python train.py --hidden_act="swiglu" --norm_place="pre" --rope_fraction=1.0 --parallel_block=true --init_std_qkv=0.0395 --init_std_o=0.0 --batch_tokens=16384
MLP neurons of a small language model. Each row is named by its layer, matrix (gate and up: input weights) and neuron, and shows model dimensions 32-159. Each number is 500 + 50 x the weight over its row's rms, rounded and kept within 0 to 999. Numbers have three digits each. A neuron's up and down rows have the sign that makes its largest values positive.
After each neuron's rows, "fires after" lists the tokens most often just before its 100 highest values on Wikipedia text that the model never trained on.

L4.gate203:552451515563485438421584427478451529512515547431462484528520522469523562487503415571462557641545479454520404369392482543439516458454559481471464562509518531458488514503522487495484528603524425448554512483405576388466612425507572621512560518522468451540522487550441565490526401407455538587527579628529456565512482476469522493575479494422470486454502534492557556497520499443479545509555
L4.up203:597557442517520405531460486554487489484463568609519446501455442508587518508571409473518599450478565548460571525477479604471563558483443547464468441433474463524519509510385518572457467485539510400501499520498441558509570498534526611360531465621524475557596518511516436519502463460587557524546487496485512518454511499593539488450480547467475488483531569415524511422482498496499405494522
fires after: "C", "c", "uc", "F", "Sp", "sp"

L7.gate531:552522477530600512422475507563376536486486475451522547550434477389434560564505440581519477504476474480539465458472448505480614538534551493545451522403532499524553494556530480466492509512551646418509424456417498532550560528515544517595450393630521513406457535579471468411581435552452523537541547512538526535584430467468506495537531477448472357486552460417483524516421467524501501528559
L7.up531:468519547582524548469502497499502564466494500459561470508458444545429404559575394486556594524547626425548529430435411466552496479522535454502466488525524472404455492527407449517503510499459542429514469571466525498485472544403535420435452570427480460551499475556468502498506565494574491430403557514484529496477448480513384471505536486494554392537432533482574570456466589457451507483490
fires after: "f", "rem", "V", "ig", "to ", "N"

L4.gate119:423468515451524570548565560428501500483584555440573562489430574529538464480430456592425472492464477423503510531482509473515558398503444506454446502468477542463533567506523512514524481441435533554480502599555563431485538480513426517540539497571545517455549480467463513503372460560429571487489442482412553567420552564526537451447474515432517465489522472479448449483484404494498552509502
L4.up119:450560481465456460585503498453517539523505502430433512556490606516579399551606492443588450356498509556467488559546448527467576561494537426508551567473485451471490534516579468495477451563520483356567467516512499532566524511512508453486530525545595470508480486425505424528526539548449508445491481408470535564497522505441513478558536551481517516491522500489478468555457403541465524548439
fires after: "en", "O", "d"

L5.gate565:526462491474484476576582549476420479534483444516496499510470439529513453454545523448477562577520580412466583401540437603543470502480405430433612643528512528553480456458511468488510479577471499454497473467491540575522448469456500471522514523461518526551505550431557470604612470464486525568467488528509516478470493457526528471424515499447518470484571479472552530532561499405396558440532
L5.up565:460472524490429522400546493541478505595497489530514413468572598479494493472475477552556527540518519446531587460554469518582523582476472539492533525463583545577545496406479524446534448460530569503491507525450526559420423511509444511342494523501531513576477548467470521524506565559584470477546486536493495449464486490539520478394474455469467468586504546492601492471580470505497515475492
fires after: "f", "Th", "tr", "W", "pr", "s"

L5.gate554:523466438492439596457453421552468540484610578443552473460451532495413473569529437552484579404413552414543561528497489447538647547470579511558440591426506495556489516470451544489420554470456487505489479491487590414479552516454536535547555552456520468431508517460453487512499419513431412437489499463475489515514457591514479582465497490572544462534537468556520500545544457436542541518436
L5.up554:491570436546523550462441562578514468531468562506483505497453531506542483620411536542525529594607565442459577490414497436517472445495542431547460387417575448588563563494438549491493456413441513510577542488485425486520455473552536465547539511457525465485470486568569402531483509561478549539365589524522491599505534484497561449551569561519578526536509528510456408554486424452492426425568
fires after: "al", "P", "p", "il", "qu"

L5.gate296:424503486512421535530518415562466447485453434552495486485498462522582510511420404479474395458463592468456561538521464581615570405473417484515485544427514570621440524510532479483547501464446538600499523391476502604535419475531592575535435570598493453529453428504496520509466443475513495571462497559444452491492476562443549486450546489427518550525535482458539531521543545450547449490578
L5.up296:558558502461436460501470499434506511554470505479612574427487535613556470525575485592478413442482560439484478494498559550391519533528548489424448441443495506484467545397391441458510515406499540504475546508427600575458502512458552523473472514492512571499473552459521433540474410542531499446494538498395573421493524491489594463471420415490452500476529448501466505553436533477483471493466
fires after: "B", "b", "m", "ed ", "v"

L5.gate171:522493451418470484607531497472498564517445492520522494476566590515589547489465515478507536497452500523517549440476457572489509589438487440434568541520454594566500568580473550480512443573492474460426561525464505560540452383442536452523510565484498563563439499513506502513564540566521516572540517606513525536490518439557637502585500548514530493438532523515597576593585474444433414499435
L5.up171:381471476459391475512504606461574510526466369526431607490551602617463473379475532501451543469530508463509486481557415454557448568445487454538569498554403510518480469494442499441458438542534455475450484563392462510458488474496506438562542484495596564542487537430496561476579440430558482545521570537519468519535394493485481547546412497593544592558463525479474424564510475451477509507468
fires after: "W", "s", "w", "T", "sp", "m"

L5.gate103:467430548451514481586477559479540433522432538633541460487487540463506408443542478467516488557495504455473471498521410431525510452462586494499551518578480508402533492542564418492485473424505480547537463529439465531541452539452655517485478505457496563526472479538547494526523472471529496459467448452450478539435425505444492588441454554569522499507406462514471471456511486540452639557427
L5.up103:598487417466483492498523584503467494487607468593418542476550550541593423505518476471476539502444539442560480614433535479401473422536464529525509510468471450520388417485411532509459418473542483362498545600455492556554394480493486645539587549460539551510468519507394503503459581529576473476494504440485511478466467566499512487465504476471531565457510532426361497518574522561542483485506
fires after: "s", "D", "d", "ri", "al", "it"

L8.gate447:585462540610460453573523513461470503467529494590436561491504610569530528512488504585506502538501562500534501389481499474493516501492429505508534485574477558428477469514451500554604396520507463592522607541526499559503552499459506438499499542610530425574434554480490517508473500427525536553557514436508486505502350511552500511583437477532561549542556509463552460454502585410481413603589
L8.up447:408458471555506429486536422450573466520488494428438422461429552496497378430514504512551608507488512490512547457538437562406452460550464426526542532531452509522545521606477525474493450482418567421523589504492524508549545523495460498442487499536558489433472541511485471435534461446449441498484407522528573510641469503496432460484477490524469515429528589500481529534559474494543492545499
fires after: "org", "om", "Sc", "j", "J", "g"

L5.gate243:587517501481504477455603437395446498546461500519594506490505555493508479400487486523571353498555578518546498495517484494473494480555488571493503458460576519462562440531499485556613553445415521474525422524561520480535577518537512484586513478470514449482543574519458475476536458492526502522438439527546478526454489531496375540457425445563515506429479566492507519438415452485504398501484
L5.up243:491448554434452471521526415533468352467547533421550510532496483437591483445453513551513458569534512517383579527489398513576469600563547489549594482484534502389518474468565498465549475480504501558601490438462522535506540489475539435548487512509562488362469500531440515562525427539506529573433611515471491464476503531451534557504453484550479590479560493473432430511599467509524552549519
fires after: "Fr", "es", "om", "be", "bec", "acc"

L4.gate53:486509560477465599488394442448566453502505560595520599476492596476509391491523562531433565398511503509501453496455545550579513465513497508490491557609522560425532505532514453524546506564451542465598540425510463508417521415418578506442514513532534428546488491405509535500563513455498524568548548501509495469443543486505642591526515516475483498584567511479491522527463512491559456582575
L4.up53:445430522559615461533487449461531498451500536522467526508377464424362451541512491465537461522559497561480504462546514517349528475420451503495401413448509464480427565481453484497540450460603541544635491489493452449510475469507440567396492594506465483499472487537500512523528493418407536511559563453448508414471488521575429495569473561425505570586501495549488558573513477480547507402434
fires after: "H", "h", "t", "V", "f"

L5.gate117:468474489457532523446437466550503465437533482502500448519411449461491538446469482554482494419461463462483371495498441377462535469455479471507444557642558559447452531464470427480442561609501513592543415491447406535497552474474472531541564525485470485492464508571477542486455527446406532514606479435595479547513383520471492545516506433566553492435476498582544448495473485506489496544483
L5.up117:425459485556445475463532489533509470478495621403546561440572445584538483419465475544487524439483471513576517536550508448442460463461575487508496520549603493532551525528551466504422515453518560585416513574428505449465469473455514559476445466448484535557522594522455491576515427470423462416483546556504509512555500450480527426487578457516537525505409497490484439620397463503518453542467
fires after: "ol", "ep", "p", "comp", "dep"

L4.gate532:594464488555493547523582435465484513548491484577538429562505488411489474504411519520503525437472478435477413564522491503519516433567534450441462571505538480435444555450538511579542611539454545568551504435489488421528444542367414485544528531459505467485446489495414425494419562443409464486506466501547397541485442471608478524476475466478550445479471457414515561545496470443521408458423
L4.up532:509460509540534562508621456479511491648488508481526509484519522505476512497458464481530530491552479563550580403480459437406568540509477466600482569505551460626463482490492505479371493472519570505570593516410450499418386435451430473529512558555471481528513421501565549521506479447495484518517513437546518499395478454503492429445474509490500494509478515535475609488593410540429541546511
fires after: "re", "ep", "om", "qu", "p", "fl"

L4.gate516:478565457528520465503529499541446522497538473456443540557631453594471490400539474463542490498500581489479514488497553483629484504482542477508492515600467582457441548483480425461470463402376569542579440469458474506493441511363505460516563439510539478528395502534553486568470444432480526601520484441419505502459497570518390500433493561496522542535505502467463449555477517485487421427498
L4.up516:482481507448549475498459542510501541533562497591535450528545478520492498515574460477552499610450463599492516492494494490548479475509489398431538534537452529528537653562410543563511459508456469496427527461451412459458497520506392513501452444507554413592469477463486482513461537533581490551483484445447449464487452536530554522418479461531464487587499468461481445481552568424461407527488
fires after: "op", "ph", "y", "ex", "ch", "an"

L4.gate484:585472524462464505489513539493530579499452410485469490585484501428440479475542545473445403369516469496520487494462444496525507453479529500522404597483553484515525568536589457552403448515512573498451510478531514504535519478556520533544497539500496538457434579471576473538442509552467470556524517512483559434440467512476414489569516576492438421529518502499482600591542438557501488376555
L4.up484:493536535528422508487425527599566524501532485476573470489574563480452519469563495445548416441534485504441448546509486414523460418508568510540527513531516518567448546530527470511620522532436507460503500557364509387559513524463533519494332508442646446467544502462490516481547445501445561522582510487577556510557507474456522512535474504541501465484448541506531518552491437441549548408609
fires after: "os", "al", "el", "st", "the "

L5.gate569:460616468496572565472473457489418476531419534483496528473417429545540568513488526528592463528498498455490473430467494460497524503438441549467483533446546531476535438505570514567330401552518507452585572527525449543483467401488370515496421526449517524424494493501403491611503492534458542558509502456573546528449517513527446550568531595463571478494469466517554550555478538488451497478485
L5.up569:468505496569521475563552506473521486518486452416518538544472400521540513530450499461495562403468375565504466522497528520566511446452448432585504453450531556558492455461506485414438650479475485482501503468502478487518546518546488545509502585513581448479623466486510501585578529556576452611504425507503539694427526519471445535523447544495493564421489534502525466549466465519521458508535
fires after: "the ", "R", "re", "In "

L4.gate558:581528520460535520542508483510538517530537589537416471502501476460523459525575464593436547510507500513510513623555524473489634536527492490561537449587552500496524548541581483572570512443533582555475466442477567477502472513451383486441503521473555570448564503509470461429553526468409451503550484487441417500500474593520477531480513519557464517404440494444484468562374501416495461529432
L4.up558:483392506512410545451461583369479535549483464557449488462465530518569434452515486488512569493483592463484536510468475434476481504519478480589566581473491533479450423510444488531427423550509589454492599454471420624533509501504563485537512499403461573519540533561489498461515481426454541490420490592498507462516446521485422449522474501465437618454515493498498496454508559438490428521559
fires after: "g", "ath", "A", "G", "ass", "ch"

L4.gate595:490462522458465388491519471510555514446464481490492526507452459495469396476446478591489566539453418441562535530574450499545495528588442477504481442491556566565507516458572545484484521516568495582461568527430484402414479504567474499551488475510457493518622505490468487517424451490559554455478524582495449564524475514457601575495468498494547589432592571452479468497495470423534558545533
L4.up595:499391537473434453546599624459530436578454508418474542447504517433539449506487455470508484518466497488496487562453423453421475499534556470506536529474553495538578501534545484516497521397463400417574496504539483572573479508551553530498437511414495520529553420479554582499518598578500626550509520439538473626428532540495467489491473478544510570462497493436527492475570544551503482537480
fires after: "l", "L", "d", "R", "r", "br"

L5.gate353:576549463568578559407463504453381514436517564458632472481504439475533435537436470552540462548428472556490504478450473455456519519447509549497459579457518526471471523535550442557494496549462521516494579476513468521605568421405499495414469478579471466532515597440414387545562535489524556573524551446531488557543516486496443536572474562488484517440493519529509558605503526410441464551473
L5.up353:573496470456569497514503515409489458520443535416502487566445489566514503450582511429486537552521451512568519452515510468517417575430494514525486564378496521424451464478511505422478318495471506503464542446530474517449524430410471523485523478539534490476484447486517463484509492496455583533477550421679464540545539465525528426497470519396453500472447577449562484630490567496580525444561
fires after: "the ", "re", "v", "The ", "V", "his "

L5.gate231:510592503510461502532558511443514482576466474514434520510542507506565503440481545520481471556429457480551469531442527566485543447552485580457576470535538592491512442485506469487500481480539482452459496502576441397493489391517434409573499608405467434535455581530542448501483574603433510489471444556439558428439477444519452577501456482542497500490490533518560491535547436502540485474551
L5.up231:516528469446444506472502407560524457536551495515499479403518480566420546558446514388564509483502489530593482489515499490588464530509554494443508501504419576542535469455474500473508486577467578496486515547619476507470394430504475548510529540524435505582426517610448509442397540552498522442497483457449465484554492456477541557543518506523554444483465500567479451432576484542539509467519
fires after: "r", "R", "Pro", "Gr", "L"

L4.gate384:495429548484529491520439417397432518495462476545489429475420448495575494503537446523513547471567573546524476500490519485458467490455455404422556548492544572514578502480602471498530462461521433568579583597480571341500473462498538429437501549560459544516585507510472462606439498478554473554502490518471485531476499458447594514476479612509555404547527464516535523511497507453466546393586
L4.up384:494529494506489516524517552560498468573464347515465435522519488486381628542408546566465582549442480553466556489557523466541460518466463444543451589530522535490480510525470504416482505441458544458504479408442495512462441530487424534465500539472444348493589504522581488562446520540468508629518516452541460537383557533540619460540522535425505534482496463587510603526483555469527517412525
fires after: "c", "e", "In ", "R", "pr", "H"

L8.gate577:407489508491498535520456570480521547526487444531512544451530471526558464546547484463511488507488506494476507519460419511532586459520432457609509549371512447458425545519562445499487542503500489481411474440482536452498519461444586471594363465565499518432493412516461517561519437536491609498497429562515473535513515469385524458520514455629547463453509478456516508518493429563472516512578
L8.up577:540547483461478529568543490520537504506591427528527616438464496490578515528584555467544532536577550489487557406548416488507492500401496469621437474508487477475511448469430482529485490457478511481508544500528488496428550489505570446532452535535456521429549470557405437441489543641510545487511475571479517502495505417476443432384507476538472428473508468503605391467424527545513483523476
fires after: "v", "B", "V", "g", "el", "N"

L5.gate266:527493476486494538524546501447479502473465471602487522547473506511390443426536443556502479441519528502462539400524446450543610516466466488554612554553530494466517441521538436548481360514454438570528490463541431559490587474473578397497446582527542526527470626534475488497526564423454502595511509475542474566424480483482456598423470460528519500501475466502535530580473544382422467628501
L5.up266:375419448544521459459483506483556546465480489490494542497461517529495418546573466523529582557500522468521420444460391594561512503493476457456523539483604483586511489542449396546423483517571450514644557528457477537501496469476471502474433445603518509588426490440454502521594544471507534507465510550511508534494443529593490441507457473522512536415552550523514478535529496431489476466521
fires after: "av", "em", "V", "a", "om", "g"

L4.gate105:557422487546503462557468497604451460534435565460577487494544373436469478522477525524453496471457466418509510580442476466485474564521583523517515546569499539516429476544524476516404567498554575504580514423522522485470475496503641537538578548523440579441467469488481506532542452472518506506473455548423489479495482524556499586520532527415469503483495484622441478543552500443456402418502
L4.up105:509591492561497524472499444481533505541504479512588576525553629594466447440513488508508411444575473426510498599520473520419588477530596436471446504561537463551556509463470456522474478440440575552580505404561446543446534458536515431446416524545438493526417448498512457551564494458521522492501567410349496514494544510564514463461546452533483487464510476494534514477445574496542523499532
fires after: "P", "p", "ist", "ap", "Comm"

L4.gate371:466581465505442466506408542559504490532444528590509494458443624555579508517560491574566608458462416508516459559481498549552497526558422520463516454549499507439487478532485486448482432486505565406534545544583459491484503450413601399462597486391562465563524399438522409512464433521523517483457530516495521446428491476502496481519515464448462553538496512568509432395466530479500504513537
L4.up371:439452482438566471419456580442466463483505543596479400419386452508527485474475588515564484549456517514496398561416568544493482505435488492458458530460460563410501441512439519505471512550563459521493518535521545537542462490582544467498590458470573447448591481397463476508473450479488460451499497456512424553527477510512421436507470473433392523480531471593481439476487588553496513440476
fires after: "O", "Le", "St", "R", "Bri"

L4.gate537:481536516494465599548479472467488552464459578522368495536473550440516549478441512505530534510501548479514479426570481467477628408457498581474506588443579519643505566537543476541515536473535511473563577452437508485509550426508479494521512571504442524541411441517549568443476537460484520524540533522494489503434468571430457492410520468532583503599538488448523438564452578438485542493510
L4.up537:518483485581615468442421535456436510438482567546552526480460558578528503524542531583505575527570523435466419451472401469487551429510607486523476533464494464425479557588412447586583423511533428469527556486592515521535494422471516481481427523460468570534491523500516521481432450610412499522473511440424462505494501493462417423504521485549562527577546487517465466463438584493484516524522
fires after: "seas", "bo", "k", "z", "at "

L4.gate29:456444501430460495541557491585468356460461491503480478527476515488520482512460509562561427471498489487506538615483502494550516502445404446433436489586497506514531506437468492489500503577439473574489503521591547461534400508479486510498536536530404459498521543567511421555619465526451578469576577515523530465499547494489632497434491576433559564398606438474534598494558452479519471519398
L4.up29:501424484496462496550562542500557516506538456493498483540557584460508472527423513441690406460525465570477496555469449516501482558522460380472422539535452449564464475364499507501528459571480531398459632437473580492530567512511534421476464486477550495537545484410539450567519457611495483462507408539534491547504513437533515529538480495485521453530506530532499567438569427527466549446484
fires after: "R", "l", "w", "W", "p", "L"

L4.gate562:534484530544529484572507465409450458495481421526558594497533452522599409500459464492561505570490463447561514469414492545463516402461424435516575538516515439580441460485494492512577473568475461592599559482496524500462434411441471444606474530513519515554478554489461469502530506438406472436561406494482456515490392450487492462492490506505496541548486529567500531490456463505508591538534
L4.up562:556590487448480407405411509500416536480468524468420463449575471452458482464495525508514461531484503533431407485520501529417530476463458498447552484454484477446419524505532472454455484495489510542541496445507425575486513523421593506503438486474546516549516531535392503445438551440444507577480420574527532556478518447525394510490461424500458531520426567528494516483535455505512415439476
fires after: "ec", "res", "om", "org", "uc", "es"

L4.gate223:587498488519607503528483445479530473507468574587436446549586442559494532438454533532469528547554519491528401532445476528527466539547507625481580456531528507493406520519530505442493431521522473434531511458505408495552564411489603525594551476457453526476483515484488550479496574444466487460514505485502481546383576478419539444472498520561622463441437511488543474589469473470451518572558
L4.up223:464466523488520501516492489391504603488477556546553540469497493521403438460489483546573445450423499397488486493436558391437570511549474453573512588537555491524442556501480567591511435529455471465469496514453473600458396501386597408483472387515457564466413452441467484481505414486538451485487489462598480510514405495518385471469476576502434522404489519450479527443458511449535459527501
fires after: "g", "res", "as", "es", "G", "e"

L5.gate457:527452500375511590449503467563524536511501524504493495456536475554628491490506544506359509596426424463524496475526543587482469506507416464512483583524524504479510433453461416568569507519495536576501426428545441537530513507427523442494480519544498551510484495544507501525536398476463433470470436513406471431525462528509606588407494505429560509529503481463494523501475447450454540547538
L5.up457:539503477477565500575477470416469480532482666475575505600533540523465472502548518486469531464484498450458388508448617451408547510502503494522550537502517443440557471562564515517470547538589486485556571489545491482564581489495528544641630443563495517453571529479510552443603500509436445503572455429507480510512466507462508502594460429529519446515420552542476479554529436544470506494535
fires after: "ef", "P", "ph", "f", "h", "p"

L4.gate458:514417492546471560487392542500563550461498534466411493473509499556584481533503554498492530466513460570509444552556472596446489505481476486512642546573553514509517565566462406466605432495529502574530583542395445514471492462406473469565410504517500468547471485466468489575609490450527523427507467554397462483570481491400444494478512532455483509496514524544537532441493590447482600501509
L4.up458:575438495509514507510546453385554490597566707507572481446480462562491520504522409517536477507487498492553474557588382442399494492545509495500502516522506550444533518555493506507443485456558477461446581515527465461534495442521506461539575517383429551600522496522467466548456472457435493477474465520505517476526451457480450461527494507513559498514505514455419474542423460516498620464537
fires after: "o", "k", "a", "serv", "z", "pol"

L8.gate417:456631486508655520503540519463449432468478610493499465407500518501547468432511460536494475446461557454461522484483467446485534496517457557566526538477533535526515577501524511528520548506484519461514417559507468528653394465516397586539581500527515570531496432538452438533453457383471657619547406507469510421514456529505542482499492538556458509455461455456469524521485450536452572537460
L8.up417:466527509484457445479570506418486520463441518577605514585488439494533446482392512533473553444517575421547546489524505470612533510524493491499500515458490529396477410548480438476566487487493513399484557497528421543530543489573397382458539465544580500465490462477463449428589515512518534477437475430607503450498471494488486565584517581580381547519493482506547446426405489380501409440506
fires after: "T", "the ", "A", "g", "G", "The "

L4.gate178:511426480531499556392509522572494437593461447461535532570542469422436522536477502554411508522512446518514457457508476521455578523608519471454421507567516549507502522511552526504537587575486479532537515454513552426541410545419481527457483563542536505491519484610514487539599475522496463469552542521440489476521496525443641527511517400348511437508572410498521490489435476555470467537584
L4.up178:421455497464540528454539513544547557489584378515489490583430490459460582576529561516514520516483506488508529535557568616502446500455537473422447552585494545464505418454497511427471493488536505478442539522654482573511541523448476543505436550603580508511600524543457542529490507504402500571547536466512562449470544486499489505570466505492453466378598490523497503431513565408517515476517
fires after: "h", "H", "f", "was ", "M"

L5.gate525:450439556458589517504618462427524446505534537523571591483449499511542509456484434543524448475475494486507552452500506560456586559520524451484509533555531590482461490464470471598435512554477537600436548534528521409626442511470478524490420572510514547505493578511456510562396402540474583571486544568514377553411476571564537525491474516517466471559461516492437460497442484540460579455471
L5.up525:450486572486459518504502408404480443509508528569643549476434528515538490437524454555515514500536445485531465529538500406481492519523442454465464459364518487371461389485515502530494475588497414514475407492522560480472558462470579488405471513492580484496497533544511577538473447545457570499538568473541461470483423574549519486465513472509403519494425591493421482495490532566448550564553
fires after: "ec", "en", "re", "ad", "c"

L4.gate543:491464513450480482522596428562428445454468491475509476489624470572518448351529529540557515565468427462443546569461503552592543526431452453492399550523470478509538497474542460531444566515427541535570555508496441418537417544478514477526553549511522542535585524546515555507523485571449553543547561545508424515474421600534535469437455571530545633503495436468545467503561524489457461553495
L4.up543:428420506411479550566523533602524524483513557416477470567534468495525434437512556531469550529420455514430524481498562530522453437583532594484474515486451496475450503470622486444465561444461560434461610486516489369553506534489586507554459501481551446475451453514498597541516531550467536596480447537432483505412420509430555477455546532458499532538508422436479436531522470495495455535467
fires after: "el", "p", "P", "the ", "was ", "l"

L5.gate151:405524447523500491517472494450451479554437529465455491512413607496562503418623569559486499482463493493564476486438486466634511483500354461382552574460404501489466474530533488478470458533495534556500446516500486460483470507537555486505441513510432564463534521486558473534534426416584525437509578420470521512552531545498524515544433475448421500497462426490570476524528615389492504571515
L5.up151:518603517370520524576517492480421423503529616484530444523452495447577530521506438464463578490515570442469579495463490535515440432455516469464473556474528529505493437576471580527435565428514458535494503492598494481536507593558526443558568551523436519575509493411572637482513487589457500497469392459554517518530481558471530558522498503519453497520504492488453483492530574515425455456464
fires after: "O", "f", "St", "ro", "F"

L8.gate478:479524470439504492560470506487529544538385429587513558473490524466574450397574518540536409537462475519492544519455338493537501366525539509495480482550486526544498537528551468553442432484496515419495520525463484550548562558473547515528465494501514515415425505419553466481624506548486530504526484548529492545482411529448466523442549540502477438489452433452525546522491583503500512475426
L8.up478:527534504488459478523481502452549557516458447439559546502418572548552479445516519556484584467522557529516517553448565390500555470454565540485563527601421496609558408459505512593506542353497445543481500493439465499477502427515492435471474551441552447561638466512432573550530504502532494413414417480478532578512471560474505472434500581546584583574478567480465458413438556538521525476574
fires after: "ad", "os", "V", "and", "D", "al"

L4.gate421:437481518505486519591414433500430545469542527417490433427530515516457507458523387479467548479448496517506510513561548477502458472439473535545551551459450598557541490547519488523464557436467481516438470472490387454437489417517438456524548474536517582552546547491516383515449458515582521483504428524530526534495531447495497463390464447482431459549564523506631456608486472489500538549424
L4.up421:506588482423449519524521441447431481568474458492509501515512521435594439498511495475526519495492516458520417548489515560552438422496477572529508489478402508549507554593502475445481521432495390385442467485567511533472502467617499476623479468510579457511528451555576477527479504616459519528480531426388555470523524559523510460411551573549490522446538494478511495505457521507460550505494
fires after: "O", "k", "ra", "le", "o", "ill"

L4.gate32:373433500419507514528448515418447476497564555462506510425478528498494513465514455543491408556502557529549512489391572567404466464635437575425531512537496529533587418530517489522461493421615465460516528582596465392492477469544521376410467459478498514460535468513515477563481485541486448529481420501372498550567557486502491459476475527541507548529509520498496518484496477465476477540411
L4.up32:523552465517518520523567406548460566479621515474533550455433551459502437498505501509555450440493525551476374467513451537437490502369474469473484545388431533495516420555516498557477500472527571373579473490530474624447558434595466529427561524523543521468462482461486430463475480538525476448496486455452546503583506395484464553553492519483452446600456497606578517445436457471541565485481
fires after: "sh", "r", "O", "R", "ra", "dr"

L8.gate237:547454477462506483464577427434542550425506506469448563476543476573471414544452520493516438492574598485516537434499407492479572480477541463432473551513480452399467532585503541528570554468567519483541493532428518510477534534512541465504510514495546511418461520448438491433499429363394522524552554553561509565549520569508485521452536456591581474550444556420497526505491448476551409546488
L8.up237:523479590475460490536504503475492487546517525518583488555498579509483459551496491539580463498513550476395474562467576528398503475613525512543520506492511503496578510459527480496560556515572539553471475427458520474496458577479519541562453560470434491497451409529479547555501475568366545472417541539428487439541506467533499459539511438462560562433507574504389429403502493592467519475468
fires after: "c", "t", "th", "qu", "es", "bec"

L5.gate299:444481383506490518484499440490482484546467641419535501520503460428510472595477463494574527487494492570556463503484502550398473468460434514454388461520478488516417486475492470564386513514480488474470486528487532450522506497573465511487478486544387458536586464545493424502504472611515519532550447510407502527487522519571614538522503485491485538371490523359562573612611519415530487524413
L5.up299:474503524489448401529631529453467493610481558465490592466476553449423528443432383448503558513465508459537463513533508496454504532443479395488504467461510489468419490551536499488472497564533445530492567566480549484477475456453437541545506466470463474443525451532527468470468508500434484451547412548474504600487574508547433459568405515486500459514541453491568397502576471399469497553486
fires after: "s", "f", "y", "p", "l"

L5.gate69:454494521553504496528420444504413487443469536451532520558560535504400505513492481494538500425484530546518493457463409455431549352546513522526417528491573512512471446433464417477520525599483481421595484495528503374475443522527377538462448532550526388493480466635545563470410474507432506557534531432458512551547519464520501506463478466555491486465578464405475450540535545486544450459519
L5.up69:515524436616513539487519531528399485470493420475422549502626446502459570538462543438551591537467570600459438527516535431551519496460448493552483600473469450458531569391463513491433513564452514490517440499597460480498415428561422597613559435525510538502563540511414563528457520469438507526537493497452418549529495542501513561564449497488490545413538428556443442501458490506484448475521
fires after: "c", "s", "R", "(", "the ", "li"

L5.gate76:483506465454394546539479527540546597497491466563534529417475411560534445442503475519569518473589541444526443399477365440452505449442506501553494501460544606496470517406488476549504605462397477491480487439394551472425503461472582509485431491427447486516465451523526507444525423426530519516512498577529492479538483453398572545483509571535508587465515441427413525490485489508511468559583
L5.up76:482421552520487437487444524478491508498535484563493498532528517537525430490457557447512478448591546531433481379535598555522531518575474600571458354534571472464509520531428497413487466523517534420477469470503459470509506429508512536465484472572470438486534470482488494492576542502607501428481465561455473535502484466397533614448510628415451541446418472520459554467393579496524444542465
fires after: "c", "C", "m", "oc", "e "

L5.gate61:432494494500497547499540536544506523496431515519445537483427509429507491402513471519483491525488484588628508494564446447474540578464449461459523426617483536463460471446612435549443446462494475568544497491431435555491502444502489538495492613550506490534482485514428496478471450461458546493560543541546453520563419503546450497466424440502479418568495468467533452527458415431435414515569
L5.up61:456464544430445470541522373507497497471523470500482517433476523466507530499528575468456528476534471435531547444505524465485428514583520507409456513505578545480528375530513512520503450455460532483557466488533525468540505427510500550524474459488541491542482509426535533449337438438454533582479400552540459509504482479587498480481419513665499495413470543497480445428393457507464453490603
fires after: "org", "om", "cl", "ed", "ib", "em"

L8.gate174:599462477464588471388415489506495443481480463513458576550550443437513458504435472520476508573537429457600513568503590552422545521562473505570488560502497485506542511493504493536490609450497551545479532515483539459467407397459518500488503453462520509480381458527472487630466416507542507488503519480442468513507527457482520585427496445486523502412474474533524458520490453454541471569566
L8.up174:486454526570570494518465551614477532450517620428467532544462539425367455489449529553456545545419497543464440511561482535370546442443535495499460458543535510522512532574478539599495515507512567403532576569497500479583569410477508578486544518518563504541497426561533461484453452504461460503488540429488465474422571462488364482460600548442492466470508515506486516502510393423494543430538
fires after: "h", "f", "d", "ear", ". ", "- "